config.toml
num_attention_heads = 6
norm_place = "pre"
tie_word_embeddings = true
init_std_down = 0.00341
warmup_steps = 531
max_seq_len = 512
doc_mask = true
MLP neurons of a small language model. Each row is named by its layer, matrix (gate and up: input weights; down: output weights) and neuron, and shows model dimensions 64-127. Each number is 50 + 12 x the weight over its row's rms, rounded and kept within 0 to 99. A neuron's up and down rows have the sign that makes its largest values positive.
Before each neuron's rows, "fires before" lists the tokens most often just after its 100 highest values on Wikipedia text that the model never trained on; "raises" lists the tokens whose logits its output raises most directly, leaving later layers aside.

fires before: "\n\n", ":", " |", " of"
raises: ":", " of", "\n\n", " (", " and"
L20.gate263:54 58 47 48 44 36 54 36 55 34 21 60 38 69 62 43 54 61 59 45 21 49 59 60 38 35 58 49 36 34 45 69 49 42 49 43 48 55 56 49 61 73 32 58 70 65 47 41 64 57 50 34 62 40 50 59 52 51 54 68 67 37 54 39
L20.up263:23 57 43 67 67 60 53 46 43 52 56 51 38 57 46 55 50 66 50 55 58 19 64 46 51 35 60 51 42 72 44 55 46 32 64 50 40 56 66 37 57 58 22 53 49 53 59 38 40 40 51 53 48 48 61 41 66 47 67 67 62 44 46 52
L20.down263:44 45 51 61 59 53 46 55 36 35 19 61 32 30 42 29 48 35 51 47 48 41 60 69 47 49 50 46 47 64 52 55 47 49 62 66 43 59 52 36 42 39 46 58 51 60 53 48 43 38 37 50 59 39 68 58 44 55 57 84 39 54 64 47

fires before: "1", "9", "0", "4", "2", "6"
raises: "000", "5", "66", "500", "85"
L18.gate364:31 48 63 41 40 58 57 47 53 65 50 49 50 54 45 43 58 70 54 47 52 55 58 39 27 57 53 54 60 53 58 38 51 51 67 56 70 46 70 50 51 76 46 34 57 54 47 43 59 49 47 29 71 41 36 34 63 64 61 58 54 52 59 50
L18.up364:53 40 40 62 69 39 52 35 31 57 38 47 54 56 43 50 56 55 50 55 72 67 42 32 30 58 49 53 55 58 48 48 65 66 66 49 25 51 58 51 51 70 76 37 52 35 58 62 61 44 55 52 38 62 37 58 76 53 68 56 46 54 43 54
L18.down364:40 56 32 43 64 62 77 39 65 34 92 51 49 54 49 44 55 50 53 45 41 68 62 58 41 67 68 49 51 50 48 44 61 45 62 51 44 64 56 49 45 55 62 36 58 25 65 47 36 73 53 60 68 34 24 46 56 46 28 48 55 56 50 52

fires before: "\n", "\n\n"
raises: "\n", "\n\n", "  ", " 3", " 1"
L3.gate319:37 65 78 71 42 55 45 65 68 47 66 49 73 42 55 49 46 40 53 65 72 47 43 51 64 58 50 41 52 45 50 40 60 61 54 21 56 39 54 39 58 44 48 70 43 67 64 57 44 57 58 44 70 41 53 52 51 52 53 71 46 47 47 35
L3.up319:38 35 69 50 37 55 38 54 51 50 55 43 44 46 30 42 38 52 65 45 52 59 40 38 50 51 65 64 53 40 49 36 66 45 34 57 10 45 44 57 43 39 52 44 30 38 40 34 45 56 60 65 51 61 69 58 65 42 43 49 42 58 24 43
L3.down319:57 60 56 41 53 54 50 53 78 59 44 55 44 47 61 51 53 55 53 43 35 49 56 61 61 46 40 49 61 55 48 53 51 45 51 51 50 55 53 60 60 59 50 59 52 68 45 56 68 48 47 43 39 47 55 64 38 45 52 52 45 47 61 71

fires before: "ti", "nt", "ted", "te"
raises: "ti", "tor", "nt", "tle", "ble"
L14.gate86:32 27 38 58 61 78 39 48 39 50 58 79 54 58 59 42 65 67 22 46 40 54 57 67 52 44 39 63 32 32 53 49 54 36 60 51 56 44 45 64 60 51 45 39 57 51 51 49 48 58 53 72 36 50 40 40 40 58 61 62 52 38 42 54
L14.up86:44 41 41 61 47 48 61 63 57 46 51 57 42 57 34 29 54 59 49 37 54 74 29 46 49 30 50 53 57 67 66 41 59 49 61 66 42 42 73 45 35 63 38 53 55 60 45 50 58 62 61 55 49 47 59 56 76 70 53 26 59 52 39 32
L14.down86:47 40 57 59 54 44 36 43 52 58 51 50 70 34 66 63 56 51 82 53 50 40 56 41 44 51 43 39 32 36 69 39 40 60 60 53 72 52 65 51 58 37 47 50 54 37 41 58 46 48 53 35 31 57 62 59 35 57 62 52 44 54 41 75

fires before: "\n", "\n\n", "="
raises: "|", "\n\n", "\n", "ged", "ages"
L21.gate225:60 58 49 73 46 49 52 33 54 55 42 73 20 44 58 59 61 45 75 40 48 41 64 65 52 41 53 67 32 40 47 62 50 51 37 42 75 40 27 33 30 58 49 41 31 51 49 53 58 32 52 50 49 45 31 51 43 38 36 59 37 42 55 51
L21.up225:65 55 70 39 42 51 53 70 44 56 51 59 37 53 61 26 55 38 63 50 64 26 54 47 61 75 39 31 39 49 16 36 39 24 59 54 39 48 42 58 42 44 54 31 53 56 59 65 62 50 53 65 45 43 57 47 72 46 51 69 38 46 57 55
L21.down225:57 50 60 74 79 32 68 43 61 43 65 35 31 41 64 47 53 55 33 37 44 42 42 44 46 55 47 51 51 71 64 44 70 49 50 50 45 28 31 45 52 35 41 49 58 54 45 56 20 52 40 44 39 42 51 48 39 51 71 25 47 50 49 58

fires before: "–", ")", ",", " |", ".", "-"
raises: "\n", "—", "\n\n", ";", "–"
L7.gate157:46 47 52 49 52 35 41 19 63 52 39 54 50 59 72 51 34 44 44 74 51 68 40 31 52 43 46 43 62 31 27 59 44 50 57 43 62 63 55 50 57 53 52 53 41 47 46 53 38 58 26 28 76 36 47 51 40 27 46 58 47 65 48 57
L7.up157:58 44 32 41 42 37 53 36 40 60 39 62 39 49 45 56 49 63 58 51 54 56 52 49 57 65 53 52 54 32 51 54 51 41 49 29 56 53 46 62 34 59 31 37 36 29 23 46 48 67 27 37 61 31 27 45 41 50 53 34 60 55 46 36
L7.down157:28 59 74 56 49 66 39 54 57 39 34 36 44 51 75 32 53 46 57 59 52 25 39 61 69 45 60 35 45 40 57 61 76 39 49 48 34 49 49 53 41 62 47 64 55 54 77 49 41 54 59 45 58 56 44 63 56 54 38 54 44 54 69 58

fires before: "ti", "ted", "te", "ting", "tor", "ta"
raises: "tor", "ting", "ted", "ti", "te"
L15.gate159:24 58 55 70 68 41 56 50 52 49 28 53 58 66 54 42 65 59 43 51 55 48 28 58 46 59 52 41 59 14 35 53 55 53 58 54 44 45 41 54 56 41 66 43 30 42 52 54 58 55 49 63 38 63 38 36 60 64 56 32 73 52 44 49
L15.up159:24 54 47 61 42 54 54 55 41 39 19 56 60 58 39 49 67 51 40 57 46 73 42 62 40 23 69 49 38 48 54 36 61 46 48 52 43 47 51 57 55 69 56 65 39 38 43 44 48 51 51 48 40 55 63 51 47 59 33 42 60 43 53 47
L15.down159:47 68 34 45 46 57 39 48 40 49 41 52 55 34 54 36 44 55 58 36 53 49 50 38 36 40 49 59 47 41 80 42 54 47 59 48 50 69 49 40 40 54 40 41 62 20 44 49 57 35 45 54 62 63 45 42 54 48 37 67 44 41 49 51

fires before: " |", ";"
raises: "N", " |", ".", ";", " were"
L20.gate61:58 29 65 39 47 39 49 52 25 70 41 57 42 56 27 42 58 36 47 44 55 42 53 56 26 50 42 40 48 24 48 51 49 44 64 26 39 47 50 57 64 47 61 44 52 48 62 70 38 66 43 35 35 67 64 37 72 36 33 55 51 43 40 44
L20.up61:52 56 62 40 34 62 50 54 35 62 46 71 34 65 40 46 51 35 60 51 71 41 52 26 25 44 32 31 63 39 35 49 49 55 46 21 44 75 43 45 54 49 60 69 58 58 29 60 39 42 46 48 38 53 45 49 55 42 28 67 56 55 46 49
L20.down61:49 47 50 39 52 50 49 38 34 48 46 48 49 41 38 56 51 53 58 59 74 31 41 84 46 33 20 58 71 39 46 34 51 48 59 40 42 62 43 62 57 27 48 42 34 33 45 45 36 31 52 37 50 57 56 67 54 30 41 60 44 55 53 41

fires before: "3", "7", "0", "8", "1", "2"
raises: "rd", "0", "th", " Loss", "ctic"
L14.gate342:31 56 49 41 48 52 71 38 75 56 54 48 46 62 40 44 67 63 60 48 43 42 49 58 38 41 65 65 49 54 49 50 46 42 40 43 57 43 42 34 40 39 56 48 30 51 41 52 53 55 70 54 33 64 43 57 48 79 46 43 57 48 49 39
L14.up342:52 09 35 49 38 53 56 30 41 34 61 60 54 39 36 49 38 45 41 47 53 34 67 65 39 39 61 42 39 63 54 42 38 36 32 54 40 27 30 47 33 51 58 39 59 21 48 44 56 35 47 64 41 49 52 59 39 75 45 43 40 73 36 65
L14.down342:57 38 49 58 54 42 66 62 42 38 48 58 56 57 41 38 33 39 36 39 43 79 41 66 45 73 62 50 42 63 59 46 53 41 44 58 35 53 66 35 48 60 42 52 58 45 63 67 40 46 48 58 45 23 53 44 54 46 34 35 34 68 47 63

fires before: "t", "ti", "tic", "ts", "cy"
raises: "tor", "ti", "ted", "ties", "ting"
L15.gate112:71 40 65 69 55 55 56 44 52 43 55 48 47 63 44 41 48 43 43 47 46 60 59 33 39 47 60 51 40 17 48 58 63 35 71 37 80 42 46 60 56 49 45 53 48 57 47 67 59 60 46 65 15 38 36 31 67 50 36 55 52 36 55 38
L15.up112:50 42 41 64 54 50 65 43 45 52 26 72 60 72 54 62 57 69 26 23 72 49 46 43 37 39 30 24 49 59 49 49 48 58 41 32 59 60 46 60 48 47 58 50 64 57 49 46 56 58 35 60 31 56 67 36 41 56 38 61 34 44 57 80
L15.down112:23 46 54 56 66 35 27 53 40 48 44 68 49 49 33 41 52 59 38 34 45 59 43 42 59 64 22 48 56 50 45 54 30 59 43 49 46 45 37 41 59 42 64 35 51 55 35 57 42 51 49 36 39 52 46 35 66 34 60 50 39 52 38 62

fires before: "1", "0", "9", "7", "3", "8"
raises: "0", "5", "7", "9", "4"
L9.gate237:63 64 43 57 57 37 49 57 65 40 49 63 41 58 37 39 49 65 55 67 57 39 38 49 34 69 39 62 33 53 24 42 72 62 37 40 33 60 51 54 68 42 43 38 34 40 72 49 65 46 10 60 48 33 42 42 31 55 36 48 45 59 61 48
L9.up237:43 44 43 40 60 45 55 62 34 47 65 46 46 37 62 25 73 32 46 39 41 47 66 62 40 57 47 65 68 61 34 46 59 49 21 44 53 54 51 52 50 46 46 41 47 34 54 47 40 40 71 52 50 40 61 43 48 39 50 55 50 48 56 62
L9.down237:54 33 52 61 34 64 59 63 48 32 66 60 62 65 26 57 41 42 42 47 49 32 39 75 43 47 39 49 46 52 41 39 37 44 46 60 29 41 46 63 44 67 54 47 57 36 59 38 48 55 49 68 69 53 46 57 43 53 51 58 55 50 54 80

fires before: ",", ".", " |", "\n", " was"
raises: ".", " |", ",", ";", " ("
L7.gate88:47 52 53 38 62 60 27 47 46 71 41 23 37 39 43 67 37 49 48 47 56 52 60 40 55 54 75 50 44 46 48 41 35 73 47 53 46 52 56 40 47 28 52 59 42 35 31 35 37 54 46 31 63 65 45 58 29 47 46 54 47 46 47 57
L7.up88:33 39 54 49 48 65 41 45 65 65 52 36 61 51 44 68 33 57 60 45 37 66 49 41 63 47 61 61 63 60 32 36 48 61 50 56 29 53 63 79 36 38 52 65 66 53 51 42 42 54 50 30 55 70 72 51 31 58 46 51 38 80 42 54
L7.down88:44 58 34 52 57 68 62 47 50 39 52 55 52 58 34 48 35 60 64 40 36 53 39 44 51 32 36 55 43 52 50 53 66 52 56 55 53 41 41 46 24 51 45 71 63 28 52 45 40 50 60 58 52 55 54 63 58 42 34 63 50 57 52 28